Weights of a small transformer language model.
Size: 9 layers, vocabulary 16384, 33.2M parameters.
Architecture: LayerNorm before each block, no biases in attention or MLP, tied embeddings.
Training: a variant of Muon for these matrices, 465M tokens, 3545 steps.
MLP neurons of a small language model. Each row is named by its layer, matrix (up: input weights) and neuron, and shows model dimensions 112-367. Each number is 500 + 40 x the weight over its row's rms, rounded and kept within 0 to 999. Numbers have three digits each.
After each neuron's rows, "fires in" lists the words (lower case) most often at its 100 highest values on Wikipedia text that the model never trained on; "fires on" lists the tokens most often at its 100 highest values on Wikipedia text that the model never trained on.

L4.up2431:434520472536490529478524492450512509529535486481490445395455433401492511551492558476508428490432534558474521474475521528553471549438469482493461480457485439506496497447492458498488575513546563539425436472546483484451453536476517595554489542469494500500472506534484512532527517463506441515506516489488535467520503489431514424532460493503483457487485511543522486523501500488523465460521533489513435504491482479431448497488524516556442466483513471505514502517524510457568539441567531457554444473513588531477490505521510564524533482483516519531550543489542514501430531465507474491479579516485517483477520480438375508442569495505482634490429480411551560449541447589491509470535547554505427487550513455511471504497462464510434536467483465499469441573524600434529538489448446
fires in: "the", "los", "s", "theux", "damallsvenskan"
fires on: "the ", "Los ", "s ", "sch", "ux ", "The "

L4.up1939:553496469492496452553531490516486507493488470567527565496491500506511519502511510527502551513427448499402501429519477495442473518485519541531549444464474506590424527547498472535510527545522484446462560483516548472459475543466500489489445531522484496489496504419486422491522493491491576479420578529542474516464536500559536435571587510488428490486525507513530531392470481472501488489537540558474459483542541536503471474528529525520484527461485511468484533549510474553500519522469516471484557479464456457545444459444518527508576509493474548565519470537491502586482583419471452470523615526511522539482539462507468499509492447470522490525418460519556468464492453508625503468478500537578534482431542507514432444440430504523536546509397445479456507492488511529478480523481528
fires in: "from", "of"
fires on: "from ", "of "

L4.up2203:483585558465462413493511481475487482536457474527449487517491521455504500511534474485537491488471528564453481521441475573469572513480508520501517546559476530476457479510531423457428523471500630511542504523504474495594440506599523512536483462561433501552501447538500476453489538570472534556505474515444520567428498430520437486528510518472539437558487505484576541480548491401483539487482567461509498460472494543550489464467598431458578520525480460529547586521523526516505548482499560493624459505551478516435447493474463566489570439522517464539454542506539543542474470566488477477436522449471509496477509467474440446539522512517522439543433486434539504478497494495453467504522501555531543460568452514531505479421424461516423511502542434406430505486523461475434514463546491
fires in: "of", "by", "and", "young"
fires on: "of ", "by ", "and ", "young ", "from ", "his "

L4.up747:511518542503469492504479475518484462540491511525429520452517479469466572417444465580499519465499470471564456490504453473529482428473500474567536439439510496510475550469541537583475500482509513436566546506553448511529493539482467485505565411435502532501430577496514483469545502536498518550489524524441442522486536585494458505507480470452411447471494486525504498476517535447531491532520543514496505549403469492550471507561561512518484490434465516520490448503474560523527519462452496526477519503510515518464608511449455534475495586509526516490525539507471499537467505521494479555514507492559470503558510523429531460539496540441509489453616471487457441427493496536526444535499464493534526570428490513490556544494532458487458475498503551534478448532497473547479437517536489
fires in: "the", "in", "on", "to", "per"
fires on: "the ", "in ", "semi", "on ", "per "

L4.up936:449504446483470551551600545539583574472553449491488460500458502442520488559561477536560471573519493491541468545483518485447490541481465443533519465509531496534468438522467547518488491498496546472503536502409507430490456491511470523568479472502461476530517550586539517490533529486520488514465531475521474502533557498487530455534488524562471530456401461499463464521562541471505432509536534415498533481526489510550446484495492577444476439526532474574514517523583519492516516553466549566509527572515552479550515544438555511475462481505420543487551548480558527437460473509484507465502500553560598524492507439557451443525579537487602455521487532396512502542592488528468483490519496563508539455525470494456456533465545488497425507519501516569449501499493565546462496422564546
fires in: "to", "the", "a"
fires on: "to ", "The ", "the ", "A ", "a "

L4.up2124:516471529510524568506502407554529459441491543574545487498491505558397550514503517459439509549510485514485499539461529475544507502518505477442539408504465498487450570483509501523450486384478528487470529501470502506581497506476458472548520513502564526575501458560532484519473500502547470463504501539497552444580508507561503518514528467506475499484444551483522503551503460579510523546449408479487450455485494509466506585525435479477436496545550531495522453453499468524603505429546544471514470367529540499548513493522495551453481567595463509459487506536576513548483529491564544501504513520497462506489509509492504504483493512525491463495507516465490483478480490544483469498482437496502479498440531437509485577492492545572474461520443477537519494539455494530499527508567519
fires in: "in", "to", "with", "through", "from", "as"
fires on: "in ", "to ", "with ", "through ", "from ", "as "

L4.up393:582529572485534571482498464523521476506490540498558486469553420536439482539500539456456438486468458462508495515505544512439491462567466508560485403491487561491433516422442533567481503471508469571470568455514473485479476453437551451466536537558489472456436518538554529530473529500495481480532479536487513489570506547517519486458483485494518540522535476496548491558511441553540561540493516555466562518445491524496479520509498497529474399555514475539466513535538524450414514510512461505499493472507535465444563417510485460524556502504508596497524521460539595489502508557496534548519476524478478535514479478416454512436490442529451541541398488530501409543558480473463523509492538485511489426432497456529494520460517504525495393491438475526487543538451478472562473573597426
fires in: "to", "young", "by", "into", "in"
fires on: "to ", "young ", "by ", "into ", "in "

L4.up704:452530426573444440540520462497551492495456548480526478522493514570526471510546500526493508534530489472620531510535449501535447533439509521518446543502509537427460487502439503548534501530530524499523547530484425488442544562520505544485463415531538410519509443552503520537461491532468540482549540485453491530572538505545500515460466530460466481468580491487513505516531508520569456464567535511557533549492462457532461491456523479496516529501531512478502540529443427485484545600480591441544502457489523500428537534485448542539479555476530436462502487519518427509404549457549566530487508495525568463442537475474497486495490487513468506495488554469462541474525444484491434502555500558494479530477461443528467497580473393540456477493502531568514509518517509548493463490472495
fires in: "the", "a", "to", "be", "t"
fires on: "the ", "a ", "to ", "t ", "be "

L4.up678:503544534552421557479454487600519554493530466558552539526482524578562507435567512564514513492457513444475548532440439433494523536546499512463512565441476529506500528494511544554488507562484516493518464511401537493457458496509487527482487561527502486510482496473464462550491448526445481544486517529564547476584565526472444508482467492426455523535479481463463411473491501437458492500487518523544567428516480562553460502523493538480497460565518490506429507483480530505455560494482521517487579489464482464545426454475452534515464504521630461493437499515541457472528499585526498548573443481534482489496545460517512532487543475447469500494474520465498509495468466532490538571487476536517546503454499489430538518471565510532508445540452476506506500526479546501492553587506476
fires in: "has", "have"
fires on: "has ", "have ", "g", "eg", "un"

L4.up771:471508448507590458517585495418523523531418449470488513543542499603590545533462504521535486473494563515460533534492533481442554488499581465570546520501474477512488477498488528458529535545520548500493490519510506563489487499475445553468497440471522537493487426466486486537476546491474515487566565462550472484491513531470553459524423524595520460539542491548434489555459561484467397547547507536509467521453436481421573548488475460467475426502472489542486478518507496482544473451530527531505499498480513539526518534498477542477552469497461530555518476455468470512526474504566481481514489477490453538458501632469495442516502492496430534541492465465558520492523520503534505470484553531502517380599538525466508509472458538500429541529424524560448519473483529490537402461474506
fires in: "the", "his", "its", "a", "her"
fires on: "the ", "his ", "its ", "her ", "a "

L4.up1613:482447448465426522531418540478509531454460460487519427467451512516566531505511434568441525456479550550434521491457514493502479511468472563506512484461579524464453447478484500497558551490466600479558483459453551507433489459500452448501497587512488481485433502470499481543474562532495508462503437552426483503486464453510496494485489482493442483480531586467489552471509506532521468420530541475506609452535480517568529541512428477513475561480532535480519476516472494436554504517586463521540583465433540451437451530405489511512459564503497547555482515569471506441455535434385508444478506536476532507515466448530510424478461482477514502509463474505505526532498474495534499435562473455460456531444478523487409535451458603535504448489510511404504498507462497497501506517497507
fires in: "in", "during", "of", "war", "1543"
fires on: "in ", "during ", "of ", "During ", "War ", "154"

L4.up1282:557470471540584484408447489453488485546497495502466556507438527513503508455498496529473511575467547517493514520533508485533469470472471483550544582425467518446462472513487548504473476495525497517502534468510548471534511547553507483516526464549590536493484545506547619485521494497550491548421589472506510491545441477480508512473496494526493563456499455507460425464499478541512473449527528504550547585511490478545418420485518505527499533519493500513550569522482510561492487540458536466467462527490507591475571485537458452464492523553509498539532534438533383497555415441522477430476389438502481491528532497445474476473555508603545521513567426483508458500533489523521488456391566367468531483486561426552490555495446504454524504494512452448454477629514455516512518526494489
fires in: "the", "of", "demo"
fires on: "the ", "of ", "ash"

L4.up284:517511456526434506481530466450510536548460553486520503499494506426491564546489445458496536560456466442526505458517450475524547569500544532485501497509461525516427493475482565484500553568522422495512424479487484473573495514524499523435507563471434488462530534498532518489466486526521439541508534495482508539495427469428465521472551431499457533544479451545459539495498519508483423515553461496520536533542414485511536477524513472524507503450483482517481516462517474517492444537520480495496453437538494458527541441486431461507531420451510497446520470499453512466489448457520519446477482496444539533545477546433500494445399444449509471552419467520442561517470474498523516476462594492586551551473464420471505450562536429509528573518474535426574572510457469522481433497424421
fires in: "became", "as", "considered", "be", "become", "a"
fires on: "became ", "as ", "considered ", "be ", "become ", "a "

L4.up572:511516484492499577514472528503501519482473505508520416425535475542453556418450457494564479520621469482523459482505490469490542495469528520516503533564543519488542486529491539586509511564416470393537521481397504529465537465486515497483532424506550503481489495446463499470533516480495504362543470525601563482461495493458388540473533586639478475597517496481490527461516499483478564560569492496469464526535552573511537511523514438491505463497516461440565457512490485512541536489538466434448479412555547516531531443488463501509535529520536538482514509486498508523474473487530539454439436556498501510490478491441548574479451495485495430500515464574499553461426431588491485486473488486529532484591497531483470568462450519478501516409444543574432512564474505503518516501523446
fires in: "to", "of", "for", "in", "through", "and"
fires on: "to ", "of ", "for ", "in ", "through ", "and "

L4.up2296:465499484473530539507529459512508488466528612484500541484557518490491493487526538507503500534530512511452498501518526486442580420491519491483469539483482435565452541631513485540497583428489506525423470440548576513520443473384466462484491519433541498475472483496557541471500494498529462541510502492467566497521473497527483499488536475556506501521520482548464501504571524492529467572457584526538518497472462542465493522560476598495482445508472499453560521473508477434440458534511500490547475548475505557480496495453575510453522515525516494482430416576504408534539464470481509425458477499520469550530545516530461534480517551552467481489466452469477435459498519449495442569540411471504485470470465478491529532460502560524511501518455477582536509454571462509576491499614424
fires in: "the", "with", "under", "at", "of"
fires on: "the ", "with ", "under ", "at ", "of "

L4.up365:475536475582504497479523505509417537491455480543579522437460530558478506504503489474571508524472466472533487371520430477448541491525471554558506443451453488478536499442436531447517545459535469490521532482490484453526456444511534502489434504461532482566542480495506493517454534475513550490476551451624549481455476526515506475504502541533591576457467498471514499593534534588534488478490502584503457478473524569530423488500550429558505482545491491543504383534537501533542532517478564534464508466461499446462506507447500464512525460492520547562511498430537477476538475508443468455418513482512461520483472422490478518467472532543570446550485484421527433485516436525532464472486497488482486504535458442429477502529550520466469541549449506477508503510483511541476493492562428
fires in: "from", "by", "to"
fires on: "from ", "From ", "By ", "to ", "by ", "publ"

L4.up476:467450529531452548503443534528489519477507509503504572551516386506602525423498521482524489500491525428526516527502482468499511533558485443503510437490503503467443513488498468527496530525469529473515588528466606531481559553482481447470416506522558476523459584490563480530446530457515486487436436515556522450431439496480540488472640548484479539427517536529454465418467535524481573495512510488465493456470496498524490512466486530529508486524556552530485518497488517535493451435494525489484510493462507437547469569510495475496468555527397466485553543487494558559531478521529457524540513524541544423500542442529497494500400482458481442540539460525550462486436522576539472520515486454507524520478554383475531455495587510528446517464486465460461527474514567523514486505535533
fires in: "to", "from", "through", "on", "by", "due"
fires on: "to ", "from ", "through ", "on ", "by ", "due "

L4.up2075:536574478512432516539465499494475505444518565482527481520469469536537506567540492509469469476593482563485592491456499506511511515535503485505543505443532536436486537571432462457524484505523516490493504511480403453474500519537508613472467517437526436536468496509505496535522502504476472494497513453557476509484404598501490511494469480488516488478457518537495454478497466507456445538596501610526432547473441472545473535570486482473499479516485452493541448479545483494480477492478534501477469486547440456475524466501528564407530501400461540516475595457500510531551442436495475518501519495469540488470425488500515471571405440514459449586475419517483547493472490489491520494567511512520533512478412417491529497531582506444573455438519536465547520487559450539453502562582455
fires in: "as", "the", "most"
fires on: "as ", "the ", "most "

L4.up683:503491518563470498516534497544457486524434501526458429476485500561480525479564471507503424474559442481524504462465499444515452461465467526572520521503594464466540492430563500499506524534539474481503485539503522568507498457451499507503496454514470530518494481464576550439525550565523510466598513487542447519492483528469538487530485508510507482536463581529550553477414481448459455504453490544418435437458553525479508437505505436423495545469459522500458530456495496497530494465537475614523401519477490472520472477506478546478507505522541473447518482521532497501572451575538502521493556485559524520526478510523464523445572468515508514450500543549510473529464493472480577413537542427589511535530532581512599503449435468529520507488464468509512527508562521547511495501462497
fires in: "the", "and", "or", "a"
fires on: "the ", "and ", "or ", "a "

L4.up149:480478500462386508424525486538446418521513574514545494460511526464466479504517519461485522492436503534528546466504452487575486524522562484489502475430474487466536503525531529522526566470538475423503479531494435575546497539446497454491482544461453498487538494530519487516510442507504512480489453509555478501539423501524492450479596431492468436565479441548402497513481467466457465433494458524528493465524417516564453482503407572583466509499444495472419517509517433558517501494509505443495504467508474473439518536479401476490502537462434578496461550462478532543492428472541482431514468490426452510464504516476435502488500509481483492451435495443562479488478507449431514478452468459498581528530489452512541506532457467515531491470549478450509455482551397506477539440459436
fires in: "as", "became", "a", "of", "to", "considered"
fires on: "as ", "became ", "a ", "of ", "to ", "considered "

L4.up497:498463512493524507507456519486484464487428561525482587453486437532483487499506475545460442434480498538503522514534482455472608462485514582550585448465411488522451516446468541451558483473496518526478536527502569462506459554511413513514485424513531530527525535456441461506532413518575483524550581539483464419489530479460430477486539522504466465493533489491522520547465497531523565529454497513468469458535534423449509509439522526462489490475493521508502472487475418523537509497551523482493525578529473397473548500519497486439502490567500460538534529520483475489454481491404521518507488547483475470451468454517464469503429479481478528490456466577458484501444482535514478476524528483450517462502475525491534448470404450570473510517499467424547407475522421537520515395560452
fires in: "from", "to", "of", "by", "with", "against"
fires on: "from ", "to ", "of ", "by ", "with ", "against "

L4.up443:498499489469528503465483535485461518567494553538527475524557524569525490538521545491434534451495497438433504521493519463527475482487474419474547504464514519520482516542463459516509393520478509518505503539515473533530502509547478540540446528493544489532500503575534512449511495544474566524512439435457508468516536493500490534414526433503437520486413445476521483461523562505564413576535518469541502501579480490473491545493544440441450544556444513500467524484518550473454540556490566487492517489548495587545507475517427527472475481535478547531525532430564485492512552528433488463497486528597548523479527493402510525530509514587487564501472493475510544463436469465582544536541507442524539565460489435459519497452530475577513523520577439514518448460543490531446512546504554
fires in: "and", "have", "said", "felt", "or"
fires on: "and ", "have ", "said ", "felt ", "or "

L4.up1820:505518527515458481509505487538485511511497546403476600452503446405447516483476410502564461427537501475578514519509484441501524531517511500525531494452553521549548489493512542481477503364492532531532504520494510464553494511509408521435530522522583475464448534561505451480548469566497529498523497447497492520490530536513493477430452472470415444524461516469513504452457439528511456512522497524506543520493535494501574464467548434473426560464474536564548479508485521532515465482591546464517499490477527449536432491457566545569507504476516498527536537457497552496513456486521508516504447553485441478551498495517544565454503504490488522510571540555461541489492471499459519521526447532475512482592539547484497491557419495566491467541455482422444441542442480563507514460523499
fires in: "of", "for", "in", "to", "on"
fires on: "of ", "for ", "in ", "to ", "ed", "on "

L4.up1918:556500482550443532488463527552548583507458480546462521442536465599553408459491535465492445568515496461491489445466554458521439480495523445498492601522468517463435493505544449517467519520460521459468525542480525550533475495461486514511539541527479436465462506473475538565475444490504464458486553493525511531452464516585486464475525515496546566487465547422486498572508407503463477485484533438516510461505419424485476457530543422504502514466493545566550469535545529419472554481498534434441416442422474470544545479514473556476530487500488528491450561475485530556534523447538560508489494468455510552550483541414512541491440575491518457525515545500517468476493490488538531450578580455492511434579512556488477471457458496524501531456475465528563502518490488449525517505519494
fires in: "to", "with", "of", "on", "that", "and"
fires on: "to ", "with ", "of ", "on ", "that ", "and "

L4.up2081:549510468514514551466473435561518383447509478500507546465507531417486521497529547483504440405479484500451539480457488489440469406503571479499511456516520494457492519458491482454474454453553438392526473548517564520521527434496503497502495563496514458495461493534557472402463434512496524513461476570501482494445430527492483500541508559511475538490416528437485478371526468483435513478509493500493518447486524496533476481533484453490554486520440488523411490437576505563502524503527489552522493501590473525472556514535516494494514544425506495528521578486511485535519410478443492469444467479546538459467491466487456518576507470488510534500561438376514520543451427471519548479488476562437456588475420425509543462433510530490520539510467480545432480462456512576471516509543430
fires in: "the", "s", "and"
fires on: "the ", "s ", "and "

L4.up1659:524411468569596481504442520527554467483499481497441450431539519461555495472532498542472549533481476507425520482524480557544464503461486511519481538497517507566521516488553512510487490509494468537556536467523447505494469421498492571545580527456422531485422552565451481513514521527500499513453502501446469519542451555444446474538543525465500518513500598546487523536429449496478418496496471546498574515499524484493582495436536606509431526425473455520517553509416497530559525537547538569503508454419535580525541511466548467525523472530530495493450483580529441461493582592528542528495447550555473454575454547444513442445487442515457435467555538485472527560513442521541542558486443542488488526510477496553485525539506446484511518518457480485493533460593475519514509509466495
fires in: "in", "of", "season"
fires on: "in ", "of ", "season"

L4.up1323:455474545410523485474565432496436488579508500459483425492516428418508539510584507481557478470487567485515515449445569499576492496460507428387557415489504465493519461587488492464486437484481485519471547480585468424436528490521495414509423506536529505508411479446405395483479509457445516490498518549515540495565527489569557533482497491590468540537447501482467561453516553468545454442484510404553436510462461523508578502476481482503535417540487509535536493462446501531462489457445574554515453434501522567552509469517425567459486428515540511500505457498520462446525495496510533496430555476464555482487508445496502492548475524509569467469525481531516463484474527477554473514540435503493532394508458560509465521448484472564519508496491494495544533478479516581481485525486493
fires in: "s", "the", "and", "its", "overall", "of"
fires on: "s ", "the ", "and ", "its ", "overall ", "of "

L4.up1887:496513495475399520500568489484513463551438468507531521539447511542437495495559514414475414478476417496482500527508439488511526529547537528527558478493498516554466514484482418501483541514440497504499459495506478530481530535540550434493538568477502545457489437434522554510468513508549431487519456480493570531513487454527517496464508441534516472547494470419433508529537484452455507515465457513516500454479581466553477465470520513476517454505470508490496578494450497550566520528462612463491435380522515494469539581431476526472499482559492490494516505542498549439549533488478474526498464493569489503506551506534523536457460404519387572517503498523548496516533473451504529560520476493538466486575529434481519512386513474486465553456500421480571439469532510591465466536473476
fires in: "and", "from", "or", "as", "alveoli"
fires on: "and ", "from ", "or ", "as ", "ve"

L4.up2562:553479487457511464525481491567539514526472472591491468485458473483528519506525537520514525508551485397511487493498485495460512544453498488489482464447464536519570512446433550521503564503454481459462603550501453488440473507578441519536501498479483454548523469454533507553544576528524521552478522466534414507541551569527554542476574525505489575452521527528541547498436421492478460506539537457523471527455466504450477490554428530528484412453529517477539506547533454536495478516512488492481435534412565470493558521547422468412514551514530472517441451536547517484560493486493490510444530466525462519469520486479562523509549484471436432483523475481481418492545517552431471511490531542472502411538476467445473526497390492492571573544494496473533507504463550504601439565566472
fires in: "in", "of", "studied", "a", "to", "at"
fires on: "in ", "of ", "studied ", "a ", "to ", "at "

L4.up2354:497525511533500525497474517480542439487517503433478456524452450523441490569424514537484435513498484462458484447474485528561498493487423498559372494543549549495457545455513509475532495474512470461543516482565507473475450475431440514536499455501470519487532460578456545528591486514502453512457469533505544471547477491509449403439493491440418495435458551504570553464530435457474529504546461486495487526433466457502522540414510431465470442551505516479595459484501499508522476531499543535516488432555491493504471469492506479564505470458569572446524459480481453467517523530481544547485483514493424514436537518438452532499524472492451504505516463395452501503520515478486467529530402452495474479514453456586487510520468497501470509473499515494448504413423556507482389489527516
fires in: "the", "of", "by", "in", "from"
fires on: "the ", "of ", "by ", "in ", "from "

L4.up666:519467441526480512490510559541486573533489480505483505522555471427524518498474502488441495468508459500515484503484477504531542458490553444528468579452516488536486515482502568517527434513456500475527564543521474520529481450521466541516497608503539521485517557526463548453521534468497472506472448501567526449452383448449510510481458460466490499485462482539551481464443464505494533498480481535502471527541435600516503491514430502434509502497411490500507501540467526489529538503393495472559511458508569481461488505488416556482567550488510571519544473452476447500561442556537502442463479533474484426474496564535491528487473478531514400505494508490522513522499464476477589415510506467531552566485502529506509445552514458558522496444506610551499550443515460513512582492619527
fires in: "of", "a", "as", "youngest", "in"
fires on: "of ", "a ", "as ", "youngest ", "in "

L4.up2070:497489501519461449445582457498418482594514503514501454546513523539541462480575564456511480534465520452467504489426506471463468560519497466463490510476568478454513496437432492486486508462504532483508515500479488480503450494418441439479424515541478499516452426427469510495425536492445491540551471474564528550551540491504434526443444455514483563519533455528519455477568522604490453462488510475441501507500502466488489454463510454560520505556465593498512536521512541453429500486499561543496531561527482456568499483465485538444496462455491502521479465489507517468504479604494527528562495506506525480472522416471460504522449502525473543461480551525444469470451485474399536479579499557541549579484499500442521520444500505550512518539466463500449461475525503544488436488481512
fires in: "and", "has", "also", "have"
fires on: "and ", "has ", "also ", "have "

L4.up1412:491491526483510502435603487545406537495453439520516519535491531579488448520478450504568555535433424517524476471518447485482580505487455530442515522436523467484477446557551544515503508534493494421498614502510543490485489531415519562549466465549462444487446518437519532513468480541514539487535436483576515507482538427559492521457530527513504449488517417509436483571554556465541544497453503508523479457477448474498537544474467573435548484513524562450447476562533499461549507529450512554513550507468493503528536490384561446519446536420579390566483489536542421473474473520565527472440424521487528482507449541473520535474453436432502529492450465519525509503531445513494525535588506565637513526478469455478498501541442528440475512523478471525478499446455511485450483405497546
fires in: "had", "have", "has", "having"
fires on: "had ", "have ", "has ", "having "

L4.up1356:548445493460496533506477494532421521514490504564462500525502485509503491486518563432492477546465485570503520417502494437510480503555459546536520476507572454519488529479447493455428511572492429494519595501522518568465538461442481452477493460504473492472388426528519494489491545493564483449530511539549558573473466532476476519451461427478442463516443475466512450459490504461475508473468477443468504464521509460474488440418503436519433543535488484479488477534518553477444485497485505508472493498514457544485492600484449525466444463458526437585589499494529489494488490457515501525530441518423470554447448517561489522504406549574566505494479482552492451496487506499458526499519529540598499463525438523437539488474436482519426562474431536485434530451489514483485526461507538
fires in: "and", "it", "but", "who", "they", "that"
fires on: "and ", "it ", "but ", "who ", "they ", "that "

L4.up230:577503536503526479536586535571530425460460490479515470554459510550523584512486502486438507465529461526476552492507520513474479558423512488501482533493624507488451472496523477472541498528484494537481459538477506515487502494506531497523483510542527491489439455511488464468528497444455505528493468503520527481517522577485550503497503496451512498530520460580524449480512483473505496569581496500507466558480493504515621532550469499451525461470495544514497553410432490488475468524543472516533465508590512508469617488545473567521511412555543501471489493557524477457518471518513486474551511539522599514468469516458458484466544583447588472515535568524446457479469469511509512569487521486498412557508474507535483468535480485479589499510564523547524468495550549580435451484512451
fires in: "be", "a", "an", "considered", "it", "best"
fires on: "be ", "a ", "an ", "considered ", "it ", "best "

L4.up2622:517537499513452509461502474539521519589555544466460475551522511544525454462455529528530404537455474497536518443489508472596514525464530523521435403489543508483538434431526491487615517545523538567436476508588435544451484503518487431498464418510495537461552503516471460551517520519529541480482529516462490433403483466582488531490478544576534542489406501519429533451483508486486561489525482480530437461504522522504560459455489521424484433520430513489516529460549544477501542488550490470469543497448504510528480499477553480516578519457497517479453480508524545484512514491558533551414551508468465526473458473458451471449423543480531481537451470512537419490529504482555467496499514450508499498502466502534429482504508528624517560478555490485447560531526430577476472495447487
fires in: "in", "on", "of", "used", "at", "over"
fires on: "in ", "on ", "of ", "used ", "at ", "over "

L4.up9:450434469532464543478526497453501477500499526581535476517522492504488551481501492521560440534427444494456498534553482453495444450418514544489565503555539512476414504513462462517520532498548542512483565546551491531519526478491530526506446527518460510438480494446450516409495507571542477476456582476509470526499444503434561405631501489490553513563444497520498504500480514444514454477510478457486502471486474530524517518558538500400462456490540549606474540490482490520560492549539485508495454503501520463516472494462508459484533419449470490509533493483530535516463491513585463525470494501495523456501540537449446474481537519484410510580467515417483469538456551475500472427472516515497471477534497463445527534484524575488545548514489582518540493482513472431505514466439461
fires in: "the", "most", "very", "a", "an", "more"
fires on: "the ", "most ", "a ", "an ", "more ", "very "

L4.up1958:560533396475453576491495484506501470456552511526355475485510520465444499538559512474464472522532476480526496456500470439508543450492541551476520473559491505616520526518509510490516466539472571477533528510550487429502493496487544476540495520456483555551472498571538465524469466514484445488483565473401477517538465503562474458532505516497487489471459466541517539519550555509481512485481462575459445522565421489448491455491531493490506426458480459453458540445488453481452558469478502467483455494540506460527464499467441561463500459498474436494488538469560531516525445501477483536455510571473540490502478472549501447418532535489511467470466501521515481443518508521514452547517455519495528555538512510470468501476488493553420573499440450564444486414483454486504455467543498
fires in: "the", "of", "in", "on", "and", "upper"
fires on: "the ", "of ", "in ", "on ", "and ", "upper "

L4.up1051:476487520541509447451469536487448370523471482543465492522499409476515518468565488452576452469519555617489456513456520509537489517577431508480511465456535445504455573509485529486514536411459547532527535449464472555504530425471461491484493543476464416445413434489499501435474558558519494458481452498529517468492490492480469550492501477540564527526476510437490465407526506536472419474531526452506503553498403486473448498514423442519420502502526507562460516491558577484436455491518526555462528506443548440441467498505538490551489474519416534507492454455488514475542440495516514525481506489529495491566522491514473594506483513523469441480558493544451411515509543501462533499510502580557513503493497462549513500471448465463455544489488588563541515527490433576524533515455493
fires in: "but", "and", "to", "although", "throughout"
fires on: "but ", "and ", "to ", "throughout "

L4.up781:497471573468459463557456503493497521469499478508390544533559524423449525468498529477505464540471468492519552444526475515464538447480501464466474510423487508497541505548507505510603501421548430492395498504518480564564500523475435500501535565490446501493490500491516559526524486442517498496480472456472531464464491580474452479453476409475522506454482498503505481527501511470507464429489456517477526520539567439482370427445508496483491473476486523466512517505494450494512593517450513490479479492500450445490520454474432505470553470477546478487478400465495471506571469498482477553444504532569500484473513506482429481436494414480537446504489454463470477545528498495496443552470522476421481538497533494587503554494461531453476418419439514428468508483541427564476500550522503
fires in: "of", "was", "at", "a", "an", "the"
fires on: "of ", "was ", "at ", "a ", "an ", "the "

L4.up536:433531511516507416522527488523429503491434470586475510482492537476503397459548580464502443592489571498532574505496516497467519495483540511532464470522481464560453471508492547497558475480552505479432489489472443447471468515601512515524586474525491467539556503450458492495497511496478525522473571490460511515520542525535553549454494470509452602526542521485479509557508500450546459430578540432477453488515497511439484515525500507544483508548495453467459500515511466512497497564525578489496558490478507533522564527439450576466517458439553453574489538482525526534444442484494513493529459574537533513464530553471477531507564478494499473551461499521543559507550485561514540462498567530484504536576492511492506491466540499508523457444466458454469459518519612425476496505497490
fires in: "the", "los", "a"
fires on: "the ", "Los ", "The ", "ul", "a "